config = dict(
    num_hidden_layers=16,
    hidden_size=256,
    num_attention_heads=4,
    num_key_value_heads=4,
    head_dim=64,
    intermediate_size=704,
    vocab_size=7283,
    hidden_act='geglu',
    norm='rmsnorm',
    norm_place='peri',
    norm_eps=1e-05,
    positions='learned+rope',
    rope_theta=10000.0,
    rope_fraction=1.0,
    qk_norm=False,
    attn_scale=0.125,
    bias='none',
    tie_word_embeddings=False,
    parallel_block=False,
    extras=['capped logits'],
    init='normal',
    init_std_qkv=0.0209,
    init_std_o=0.0037,
    init_std_up=0.0209,
    init_std_down=0.0037,
    optimizer='adamw',
    learning_rate=0.00168,
    beta1=0.9,
    beta2=0.95,
    weight_decay=0.072,
    lr_head=0.00638,
    max_grad_norm=1.0,
    warmup_steps=340,
    schedule='wsd',
    decay_fraction=0.763,
    decay_shape='sqrt',
    final_lr_fraction=0.0,
    batch_tokens=32768,
    max_seq_len=512,
    doc_mask=True,
    train_tokens=235500000,
    max_steps=7187,
    dataset='wikipedia_en',
)
MLP neurons of a small language model. Each row is named by its layer, matrix (gate and up: input weights) and neuron, and shows model dimensions 128-255. Each number is 128 + 32 x the weight over its row's rms, rounded and kept within 0 to 255. Numbers have three digits each. A neuron's up and down rows have the sign that makes its largest values positive.
A block is one neuron, or neurons of one layer that tend to fire together. After each block is what it responds to, as a language model described it from the Wikipedia text at the highest values.

L4.gate163:118094086138139165134078093190170074109128124173105128099055127148093119096140168161173174155093092124078103133160152147121141151072103121097113126139149079137114141166175115160088121129158117198178126140155124124126119115063089086087189130187126124169154135139155110101111126125079101124176136132140115125101118188143183145108094131188168207137111055140121133085145185147159106123128
L4.up163:135128079147171167181063103181134112094135116169095154083055129136100112083133125162135188135112085109119087118134172148141099179072108116093162080121116077113159146167136096163128114067152082170197153133135148078106140123098152088119151092127115166206125097128175070093090112129109081137159124095150105109096137140144166169121089146163181161153136096146144115093107209187177139146125
L4.gate300:122138156098108129126159082119110076086166186128094089064177133135067087155139107118210168111104111170146087136108131111095112094111166061093082108129102157154110092077071139175125080143137070166133124090128160101155145139157085120108149135134142073118109109171102121138165118073119140107065111132144096114100201114173168116061079081150082146111139120151145148190146136119176088051148
L4.up300:116112127117142095086137087156158116129156156255152141082136141126143138185198150134126153093176097156121099096158128130077131136142185110129132113074151138185157144089114082149187125145181102152148167111124185115127100101139083098110146149178131099074098107174144109160152132093168103129174149175119139133076153142088106106109038161121034096094160099169142191096130158109158160093082
L4.gate403:119170088126138174065142093079110101151108110061100121106129140161143178083166118160163104142084106206094100133122141130114126078140158108099164123153123132124113118119155149139105107169147094148148135073170167141113193124143152148184187109090130054132081145109153121147152114069144184086124091166155123107176170099162114185131166186113101144118132145136141133178116158099184085116113
L4.up403:106111109116106131079068131169119137111172102148116112124109143111046130077145112151125100120061091183119082142053122136154103115120125142147234133173120121147109147120196118112099152161134099148112129150075126186172181104134171128109148115093118126136051092173138077117094170101114138144064147152149120086079112104133041119156165129147134099153115113141066126128153119122108158124121
L4.gate450:198137151094120136142173059118174068086132112133118155104090103130139119063166183179135141095088091138072128128112105160161109096126141063103080100142111070125141165118158144140106137128111075108170145155123157182115103118163121087113164122165176101173107150164120060110175148124113151075101088129150144125165156133131167084092147122170154132115117133114130122140090081152186153137105
L4.up450:208151128133130134175142085138168094140123134130143147105123102142115075102153164132107142073095130110139113100121129147150098100118142106111125091160129044136160117078150137152152161090151091159223151099147128199134073125129155104098114095148104119146087143141164041122154164171165101103098094170160179134139118128118152142097146096150148133117121158129136172154080076133162131171101
Last or third digit of four-digit years in dates, tables and career lists, especially 9, 8 or 0, as in 2009, 1998, 2020.

L4.gate27:173196081108106092083152130082076137132140142134100168138115085101125137204167146126116100106138121136085047098120146108118141151070162108158108106157112197068124087118137149150154188099167118140146151150095138106122145139066128084138117126121141130077113185155149148133138134134124101192092093049082073133116133145159066058126088152168144083125151128178150085106157127064127116139092
L4.up27:131104126108138150075207129086105117131140148124163121115204085095116134172120104154133156134193125117132157094097118079171158232094125125178106128117111175083140217075120140098095124149133138112065116073110180148129171150146131145095170090066105094105108148194136069106143074111096151123175096145139145101137148134116000133111139147114142126073147117114096116112106116114131145100144
L4.gate200:127117167147149112145097145194119152134133169055098091103125164129133190180161090122186139156164117215109182187183080075143160149142144142082158147060140149127148137143093151122123108140089103112107166118177184072083116114148123108141166125144180060075159190151142159129112054054117102102141130137099093109146172137154086111102144113135158185093147139142067127121178172157174079082142
L4.up200:114060094084201132128110086179163160153154118075193111104077099149173186142152083114106131132086130150125121117177102070114175125130199151093151142106119144182112111149125182126125134114135152154119100169178134096113157129166007084070181142138157078093087172126154213114142091100125145154154111149124125150187147119127114092138177118137138162072118096110119137134152148106164116067127
L4.gate624:181135127081107102122081140164141130065107177114100081157149123115084108128122110118169107191167148104059145157148108089100166114157163139091090123142116097128160115119165141112166157096096142063146143123187160170147097127090090106111118154081187055110147191172109136094064014048097117068102135150093143145116188172099084149101121130145117167126127139102067099197083157147093115096176
L4.up624:184139120063110111156129170199104098123127190124153104153090113080081117159140090134157113182130143115079144116156110121082102142134136101111103158161120112145126146131158150123134155079114107089134127118135076209130121114107074091111093107118130090081210196156141177129067040069113088082129163134106148132135167135081107096064109162177154157128139084118115136203099126140098133127129
L4.gate699:096137163147146102140147118161142102107126185119144077132160130128155163171132102127102128146164187117068142142157124070115120120145101148142099139076129121068127105136130135098154163116073097057141123131129142154137066148151049101098109132109126089085145159200105155137137078098054141058129116149104169094129192098134093100059113109122156187089113148091120150146122132113093131107129
L4.up699:129111115117151110145139131192163141125136198169163076120145113196182139178158085135087118115121127100092142098112086119107135143146150162101111126124115105068094123132148106084164163066150119125085109170140118160149152160095039056078153086111126106099137183146130202121106128120072119118163139099098155101196134088108101071076114176134151141128118118103144135136120109124088158147135
Decimal points, thousands commas, and dashes between digits in tables and infoboxes, such as 79.32/km², 4,439 votes, 1–1 scores.

L7.gate193:112113162141107116087137058118154156056168092127068091147143164166100203134140183159165146142097152146087144139142118162052151128132161161095157185115141098152111085110104106093092142144078147151111148131128184098115108095156156098143125120163139056085123151115166111121126136150118109162130117146154105129071165141169079144138168118150094117147127131151121134176149067158159086141156
L7.up193:133115165165125158077120117074114109056154176164027163102133156144103090184147120141157119106050150129141183088134118166082094097144117131104182122120112108171126120129115111036167129202078126194150132118095165095106208123091126117114165111097141131140137116190200082085146075119142103135135101157155162121074154196141129133110156123173113124133155106200124123109130094122118122131142
L7.gate248:123095148113114120127089121115134113073170160197061155102145152139116143156129159146185153128083139116168153156135136144067175097118100181096094146155151132106138142108086104132125081143106173151143182117137212124083094111107085107194105127181177019118126160138148087133160099065150097096102107169117085115116177131188091081034114136129076146178143196164118123130161149131124124140128
L7.up248:110117151185114204109120110091167125099164117167118117153124120116126153163141130124189198160077126133118151145090108157158112099103154100133065105145078089168115103156122084139119113204116117164149153080120103090133156137083117193173128134057092139138144152126185128172148159086098154123086113172103206137064161153158167153121087138157091154159113078141115109171157101133092088130137
L7.gate436:152145093120119171098121120196117152109176141144102157116140202151160188138072148118161095153147083202174204170127126082105133072064141099137054128144122080163128133159162139122099115144185105148141138138151106106094110126157142103085167103148146092109117111127062119133117107090138172116151099117125074147117156121131167098079134169130172159177135148121163155104141133120119123107197
L7.up436:166106081129125105126153117149069100107163135120113145170150191105110119140169145129140136123083091161149228131055137145126100079105127087152122170080070121105151117173068106160111172107140111141127163131116116090093138085144166118125113158125137120091103049139109076085068121119175169163118160081131115134062123091168102080062133154126105079160183179113127179149146193202084159168151
L7.gate440:051138123186130165090051085118133089144142092157166108133122144163080155093125106108142104174136150123138120108077147099149131151074109098172089127172050126131158099146131183097135179189077157140089172130116109104101148151151137165091165119124103095057119130116144111172121125121116164154061077149173127141077143094212073113155142109096079105192140137132120104113202106178144121079159
L7.up440:067114127175121151077098168144121118102114133122056103138120120119096207090132148079165090145085178131139125120121131169106111107098108101106129125040090104134103123131112145107114126148152169081138134095177085139165143126115125100105154162135133131161111145161147161172090080129074143129080088112153099135117133132147157139063106100148149121170127076163156174102162135117126138064150
L7.gate462:092131094159108092101188168158143133168138103124067079095142205101075149165129148117165151110162105115192114136187126078098146130171143118121141156125108133172076102110137102112094106145150153087108175133104120129134142107137086103075120125079171122137098110158110081086119086014097158166100146174170159112058139178177063134105134141128082164134111169092181199167140138100115154086087
L7.up462:141184085132111092125152150131065187110107142120164159073106109124125120133143127210086184075126146183166160140162083139138121178167090074101100174105100105075174103120097128131107104141122180125117140131100152069083122110176098123127099108120140108143144113142144137044095121134188172117111094169140118113132105092095109190110086112146095115155124116153123190190108144168063068159130
L7.gate592:187137119146129091115075111157171115119163132146095111116074138161096147140124134139180096144132120079099156155135164168037175087138117110095137149121165151101155165138139113121143207121121089166144138189117151183108056098140131122145150100124134111162142155172136145124107146115146169082119143122127124142167173136115143077223132078097148101179127133129150094192123137148153183109096
L7.up592:125131030164131144124128145129055083077144136147140132173182174164157181081147163160128122087045166146101182096088139085161053152125157131099107127096087089189133128112144123047116114149164127155132177090116166132161168146129133107155097135108107119130198092113169158122086069121143143170163115166126160099104118141187116142074113143173159144152115132101106162080144168181098176156136
L7.gate618:119143131172058137098096096122099126114128129126085044124139148118141123109109127152191174156139103136145131173179115149049134139191175139148082114154126109126093122103181094087079141201086163104218145171171147133133092155128090150118136166147212078138159121107146109196149093129077160101146142180126140157116107152204155178124128130152120162153114137125187062167167105119145070121161
L7.up618:175114120187103153072114150136102130122111149133096085089170148098126127189168113162147145158109160121105129101147075201095120135160181123137093168153130121159113163076141112098115124151171146141158140106111141128110125081108091136112115092124158124061187147100166204143107080131140140134180144163062171137139112169169108165065098193158133121102151095173105113153140118099148127132138
L7.gate622:113160117108109117133163091113131138088153111169081154164108163145110186092164140160084104114096128130162096102158141124080184172142173138096110095185131150112078191134133102125101147171094074109126152085145127096080134150131106110117136112173151094160146121133125124162118140059181175108088132149141183094145168058186079112103089077160093146145164135152154137106123154131154078138223
L7.up622:119123113135116114131076146177152146123108134142095104100099156056094147110148190120108139159053126112131130110115175085134195136132160037124162170142118158148082145112112118092097176157110109186135156122171112138084183130049129137092126120081082126177135151123126134079098143088118102139155135103130130111113074154142196101156135149142090165174131106151139142195155109094148062152101
Last digit of a multi-digit number, mostly four-digit years in birth dates and release dates, plus decimal coordinate digits (196'7', 46.3789'3').

L4.gate74:099145079149121082082153179171128125103123125113147134143107120102125210101160196121138109114106168115136114127055201129127098115060197069130143152126106143107075176174133182111088103171143128176118087130164122081137216117109070094126147135139115107184112119126135097089125132118130155132124078163081135107140095147160133111184141071140121114146136122161161169132140130075157064100131
L4.up74:127129110163143180116132182120123129098101077150104106103087213074120183106164166118115115121182083100176118136127165104139091189111081137057196125107112095109133085135066111117066070142135075151135173121097153070127159146115205144160067098129078122137139106081102111131098120125143121139148144171060089097136095149095096118161240122104126140167133147139095093096098145142112103168077
L4.gate619:182138108086119160141110129176160117079139146198155120087164113129135092109104172148184135082079161077142079107184119139083148091129162111093181129158198118171168109073067143133082155099186131146153121109141173181136165175113133141123138129063123117196126140118162067115156083105091139104115131105127124175109110125155120135149103072099175150158136153178182116106112164155129107119134
L4.up619:125151129139152203146146186138143100119153123158138147180150088085092119146128175123047134115146155070122148135126122155107153107135157105131192184129158125126155097111100116149091104140126107103171177138129115143123168215169141127184148088055089143103090148148205087178115131126072154105112143125114152119118101145099100126055182192107172143181132137168143149105124127123139116085134
L4.gate634:059114097126139168129145171080140166089108120099123113112151123134102169063102197141108131146134095076094112139116126151137097101152154162076138185145184131100083142158157115062111160104142114160108153159110197114140176150145119135134160100155134116202125127158131132088126123125169182162139140133198132103099131129157137101149094154153161150145081162187164146101117161107102162108170
L4.up634:070097076138141156118124134113115109118081157086161129126184120133101133142100156093119131134129043125202096126118111110116135150178168176108073136129150151100023168110164121066166116102136151152134112152113119077144180159156159123108183086153186131133106097160097150078203088110181146170186139108189151149102139098106179128150096082179148120166131100153141156114144130006151120130157
L4.gate636:125149099107134155125127142191108096078154138147099124125168099043164189090136127151164206169060156160058099102131125086153101078091147125122118138128133156093133161151136173170100099132079132147162148090206113155115142071121093141139078147126139123147108122174173156118082095134114077118072148129132131138079132139255068151107060177108125125146131151139150175134123126133167127124140
L4.up636:126148097109163182134131128180097072129176146159116116170136107064192204087163117185097168142069110159060084088169105075161103113081140149133121127113155147096156148136119135166102125074128104177170146117147138129089187108126120111134110123142063116170084093120177139103142087108138069153119145132153127145072130128196109167122086181106115127134146125155141162118138177130172138132124
Last digit of a four-digit year in dates in biographies and histories, e.g. the 3 in 1913, the 1 in 1921 and 2001.

L7.gate81:173089182156108174155185106066131115117102129151077112140132067130152096168162148163153156148116180126153102092144183128112189154154160119088084089135115150088041091114155098140137104189124093163204128096142132164150133156110141123159192133119130121121150155045147118123119178103132112091100129082129194135112098134158144116118104135143116135138093123131110075181067048114154185079128
L7.up81:106126149158169154123123132103141125134153169113196122199115146107047147147092161122077118110090171123122112138097139169134094142146103155208118161096110160097168119095149078141185107146102208134162160165118131150165125115142136142063104198091102077109089087159118167141173139226162132099111109081178111143124166067126122110159111120082124090158178163166136150102156170161115099132144
L7.gate200:110088127190124143132146122067085137144105113132125114145121120082156130162139124107170147136136161170114108198156131096099158144133182117120042098137085150059131134140179112162115140150088139070130159098200145138128083123117072121124097144098137103115114204111115178114118131155151159102103121100086080146158125129120123176119136141133084143148142115115065122073184140114127045067137
L7.up200:187092122157143179062134143083139141089152155090071160145110112131149167116225162155089129116071081149136082142136135169142159171077127168085103092165134155132108140198231069090113111156173108083112161074152148138073201153126120066149158170120114136196118085090203143106116053117103117159111097097171096129099103092163134157062087160172134141166143127103089126139104166183158134092150
L7.gate320:071085102186105106100151081106083113121165083146129116127150152115086157108157140114159163118129138133142146146150104089084149166125139114133166135094110132129095124154138161098113138169133138170120156145169119097113129109117100115182121142100147083084171190149060162133143095085099116077156099147147134144137148124126069137147189108134074154159127133110083154093171167093179138020122
L7.up320:112106122116149179143080099134125176160126120089113136150093104109131127173123146137121154147068140187143117140172152109109125142137116170124142150081172048146091077091091080108092102114160128116139143156096129098111123140179077115159133084134133119116119110097131199042110090137131076170107145127078124147189148151098167134110148118177090114063114119168106117086131146095099208136134
L7.gate503:124118146156149121144156143087141119151138134096126183143163127166148157153161202110122151116125168125144234086184155160148120205081084106086131100146150214135199083123140121128150121128117135125098105123141158123115127120133071118123152091162146113124131167108177103093217079091186116100138139164180133109129142109134110152129151173051070151142156125110091182152183118107159148056118
L7.up503:128111126139107069127173114088081154132112165153135121135177101184101140131166167085140138079141079126117054149070126206156126139172128132109094095111172108139107143134085099119134085169124099114119171089147095190147144127141128107156063150141164127117134151164126133125100091129090090114098143177122097128126166090165093114107103147177139125071131167091132122090139131138123121157180
L7.gate568:130106153134134151194062088141100167082096094086153107203081140148126125137122126143152119140126145200110142150150123087109157124153196144145110147093091156090062160085100131131161097161069157127106107193147120138101073151099080136120165153157147083114125187138155138125095105116124130138086128134067113095192120117179057087099096149144134146118140137133110084161159136119105121088115
L7.up568:137142150108140157128106113137057149111133110100094133140086106154086087134121131143136100101120122193113134153167115084176092147142185141177133138165080123130062141135136149103141110123102113162133130181122119125101128119083106104142108077094130095055164200112197175098084138130124093141080081105053101117146167142169104168130103164197099125118148116129156098186128138054131105104134
L7.gate573:064102107143109092132096108115129169097122131098120105154105098137117152124115128064141129113106152203121174141102074106133136179158106119138133104128156103141122168105112149161103130171172190068102131152188128065120128111091073109138198153115132091085130154140100168123118077091145106079177093129143145084186157054144013141081135174132156163104108146063082151122178148125138109129153
L7.up573:161148143112124105091139159135087092080098143115169120148187071057118138114102126059114164071139076129101122173178154133157127170179127119114072087146064130209157129138133177225075174111128170158139100177159171139139085127160109141115124119100127125070114125122135190136105120110087093093102111084120131154183164124155099077120133135163060169162142182099176139150115170071128139117129
L7.gate662:183158142185095145132177087083078113074115149130142135076155132141168165156141087143115156096172135162132131102138109142123189169192156177112157113125163154129141203101131177096116094123149099133109138076163169142137199149184134105062133146084158092121167172124092100215092074075085157078169134137123057162103146142090140173100123125125120126130119129120144147163159137124076114044168
L7.up662:167148137151148133151099125091096168168157166156104161134093072146129149206192092143125140102140122123168077099115108204117173092106119177160145116188108159155108145142168121144191132104147131152190160112108152122092102088163157078099139140106182093146144144098134110159111023091176145127120082093145053154086123156182095160113113177084134140144198111165111101148122144129111136143117
L7.gate674:105163204151115109132159112070099172134113148124120126125148055115141126169109127131092162159148108155096132119165187147088165169114190136169092136165118159120075180115146186173157119138165151134120097104134173150127154164103141119153139138101123106084119157086133108118164065080138096114134107145074133138160129112173113186165091143133110201135138136158142121167144115151056096090099
L7.up674:116072197183130135126121128106111172098119156116072119154112109125167128180146175107112104206139093127139107155195115099138125113096096142117095112119152128155113122096244140083132064157133192087091127122173114113117190107113151128132091113147113135108159113137150148136102061122129136146139080109095152081164130124158139183099130188077197142144114115134051105118157163127081131144157
Token right after a number that links it to more figures: decimal points (62.18%), range hyphens (53-59, 2.5-4.5), "million", "to", table pipes, in stats and tables.

L13.gate470:171146121150118108075166135103136209126123100132066128108155157156121147111128131138136111139111112094118127081171155180091181110098135118150158058139113101132138158115145086112074098144164107150065152082154180112114142124150102139170170162124139000162135109133146089122159147066119154114174111118141102105105169098122127164130153145146088118123138158114158085172083167120163040119157
L13.up470:119111091139137114114165135108099169126140125109114132156127188147137101110106119141096102133124123115109131121131114151107063140155134132097150032178140096151112182162140113094104101136148165168106140138111143167147122104108158161140149094068052187145181089151138069170143143126102147117148135110074083098122120141109143143117165154173094149191132106092187131166136179117109084162188
L13.gate642:106095129086133179143098157131139164122140093209074183108107115133135132112153155171122095097122135156157071113067117109135192195165191111110137148166083185127143095084135105101124120209178151132100154130124198119066125177151088127137221133120131070125156197165165137129142169116122117068187135112106117073154150151161096147172171146122177119146131145155142146125109125128188168124102
L13.up642:096147121153132117101145137155135110130157173101137164115127182115139085157122129143040106153159112105219112092126116152108068163079080059135131125095116087205112181216150149070067129109088141142107101141084133164145128197165144118148123117132115127165127131131149063206122146160079102137142176094073125143049101159139138098113142129171127131132128180149197133125139140175134117114128
Middle digits inside multi-digit numbers, mostly the third digit of years, e.g. 19|6|5, 20|1|3, and inside counts like 1,7|8|6.

L7.gate242:129179207158093151089195149073133132104125150105111109077154098144162137115142146134110042090164092113136111104167147119118129141105112040119119095087112100177152109176108112114079113130112121140079142099152143093133128144193055153164099123144171097156128109083126145156182128080092118119176117150180125174110112113103198129116125148139129227170135134160105140074155106131166115162084
L7.up242:233134162142123146171132137122147108113155134221175147036162138142130071159108133144105138106192137143089125122161106127134116136127178079122086112131107092158125160186121130128128083141096102162181127125106168162148079067173161190132080147121123109187119160126129107188127173102112056083199127118117097078111053141125177157144090191120092162183142144153118122120093108175074124144107
L7.gate282:177088091176096109089165105104083191072148135128166089076197135128170147186162142153162112137082133183145126131146087101144164157133121136154142109061105107117102209068132168113103131140115131081157096105104140092096184105179092167136120148158178107140142192150097137142090064107131162100137115145118123119155187083154151141072132199200151120100130130119099132146178177109106096107128
L7.up282:137171126120110126142202057063154083080102120136116117142138134112132106112187134100137047136139126114142105054100130156147101165144176126120138195149163108086124131117091165158104050140113098190121132043106136161114122145054158111167127071123089108094103135085130062146139101102143167145144120105170109095117189103154129106114128099102102089084138197096150160099105150168182142129156
L7.gate442:172113143095120184163201130088106138091105108093149128028157110122103097136246150138134143123129166149138160171143106130142153106167137130091179056141179086117151117105114166087074098090165111138105174097176142103106145121120069140096109095084132084123136120153110115123146096096128179099169163110117112172146167099102105185114151137124156150109126144180129156145098199142132097105140
L7.up442:180196177134118189129151109064114149132031151178164135100146142092097048121169110125134128050073090207181095102179110143172104106160155136112080061129127117126115118132068191145121090139108126161081097034095119131135146147053142095089138139091117131143099157099152108134112127125122180135169125125161203132114106162150109107084127103114126113136121126137131147126150109175110110115126
L7.gate445:077164171133082142165126096119121132187127119135152119144126142096117136068124118125123160113198082136142152104124123108114153124139164116125156125183164156190141068134092104129133107164111091068186197076098094135188134141157118098110135160163122105138149157137117139138202095134077170083111099096155135156119205095166164193126165126166184164116135168173156133148094116184099107156090
L7.up445:153149100019138180120141143146079092096152160142158115082136180113169104088125092103129184093144089144141172179095149116065165144154154127147112128062183164128090138110065152137116158166166150104107108072104131132166159142130090135096118178146107117085134109057116120142147121113100157123098130157159149130139158094153084145082144088081126136050144146135101119126165204118094164091065
L7.gate532:146127129119076147155185087037072105096157157095157091085151130081097088110176164076159132126095072112166141176132122139142141118100131079148077134171126146087143095090084140146081079154112139133136119089119157115145171164118054107134084114110160088112136126130064098149229057121082169055096082154123111126126099152174147151065153137124141140137131113119125099151151133134139109095176
L7.up532:124143158122170155103145072144167126140096169149124119069084117175158135202207044126150095108139151099160110194117105125077119109134109186146109135132149154145145125156113144164139166103091146180160106143119133132086089105172137044112121145130144141089103097063144132094114193164111163175143080085147094134211104066134118127117159111116199107065157114180118070140124127118169151139151
L7.gate548:120119155116079153115177170087088081119133109105121118167099131109167115182179114148138155135105152155053119110167153147113132107176090142133054172092159163185136120122119135109117074151145148103095104096181142138158193151130102141161124133117183100127103141184110157187084085131109129058111139070077137133147197131124107142110093134146149124064117127093113147152163126098155102097165
L7.up548:098107140136129110106124094087132185133106112086055165151122149158122104102106095144140134051212162111189161149135084163156113219164115103095163087153182169141107125134084135141166122121138166132140086143113131134098110121207143133113137147140153129224172140131139068130097135146129186100111098100161128100157125090202094155048110135094128125140118107149155094171109110135149095125128
L7.gate588:104161129079089144123169102083171086065142178127058143101206115117120126150151159171196125100146182128146161045104126156147165156058165050086148098107158148107164103078103167133142184155173073146194155121147163121119156134145120135146106091082113102160090111120167091098166138130119169130119123156123124113086152132142112153161179114176144202142106140113101109121153097159121091074158
L7.up588:109114095111111092113135062161104187161145088102091117130203122155154147107133100146112063106120156162120145151181132155159168158167164073121164109138121096164095089131144105181138168088138083116086184114135100120138188162134153134109105081104153137162234108116101100078110117136120120118097163128109148086200109118122089180117105127161168157157115067108125130061163142130072053143131
L7.gate653:136124099127116117161154128070141081093128109154142143109147195204083173068109133186135148153133108107137200097111096118115182130138170127142121131116144113149129173115142195142131149122143104178124169136115176108141215124160111140095167106061163119089167103119155115172153048145085212097110139147142158140131184103127150149086126159127123150091088148155115097160169192163159125101114
L7.up653:108086136127126145104114143046127181131163130126180117073168095139135130134143102168101144136143149156189104124148126157126142086150210106134112136132122143138162169096145159146129104138132114130156123130146093131113189186152104142184081091096108104136172159087107157119119131150070194131062093175142136122118091134122071144101121113161130159128140127123138100140116163145096147132131
The word piece right after a one- or two-character opening token, such as the hyphen in D-Day or T-Bird, the 9 in 1991, or ed in Leduc.

L13.gate277:131102164120155120122134139178138170150144161117079110132126162166080118163143085112224107141127136144118182127115104099075223061086151103122144163121108124114133147161142111146100128142108167139106126080132142104126127100080090107155207098097143090123133208113171093210133114121150131096155087170129132077075120138162130133153126098148157147134141133098108135201170079153137133155094
L13.up277:128082153062166128099159120122177035137071118104132138136126141184102123099160161181177180075126119124133138089065144131052092087117135104090110083129143127077138157138098140060094153126090128115162167140214120146106123129093130090122157122049127111167120122148109123133133141114103093142108140186135118149087157101189120160138188138169163215146139139132108112168135084156177128137112
L13.gate480:131100136144071120207160174105160105141118113108093093140139137159123096133150148120197184190103147181057132132140115179136180122131116149136196193139171131114137070119154185145089123124137107120102105170208137086135070146148050127131132155186141093080140125154113089112134143149165104159148129140108161103152086148127097133103174110200213190136101124153099140123139117094110177142109
L13.up480:117143097089139108154119111117167080133116126168082122136108101121181099158155143155094145126094146146081158113069158154163083106118142131152145199102096134086194166168113081129076079082061096101127101183133137183090097095159206134175145155118067113143087069151146119119091143106084107114115054180153156073089172102175095088131103104127129079142132155150103127108094113090136157132076
Final digit of a four-digit year, mostly in lists, tables and timelines before a colon, dash or pipe, e.g. 1989:, 2007 |.

L13.gate500:148077149085131108077128110161117132176172164137094101134142117144080097112152133170172148144129132103073146113127143101136178118103153103117107088085082131101158145128167073139128082120150098098085074130176129119106165104135124167157191138115128000112088129118118093130199135064084127083195110124133094121130166146168159102078081094102146146065130142099135108146111142112144126088136
L13.up500:133116106127135105145139148084126092090162158108093131145114179152107132140082133143148152120174137125052166130095124172149062059120068172130112076119136100131192129154141059106119068137141124141090097125079148171152104105099183132165137119107104140054118115119150066172130115137134182105181094119114121104180116169104214145073090132147115127125132131099194132158139150121185146130100
L13.gate696:170077124110128119148133099120115210162108095138133092128139075130107151143119077121149100101115138126119124091081133099076115132135105164126106106150212130090129149136160147155133142141156101075115111138059078152151106154103081138127135101122117098093099229097166102163141137104115124074155075097164156089125181096134160131096141130099081113068109077127121109102140090123132154116193
L13.up696:148114096086125151072153187100161129129114128145106156106170147116087102118123205166131164109104095141074115133097172147094152083109087096158118136144117131119118154165166118113153174110134093108121190113129170142186133113138086146171088162129115122103055172163099163081125183101128175056136123121101104156071089098182082146100151120121173129126153115084111134164143153120167127128070
Separators and symbols inside number pairs like sports scores, tables and coordinates, such as the dash in 5–4, the ° in 116°00′, or − in goal differences.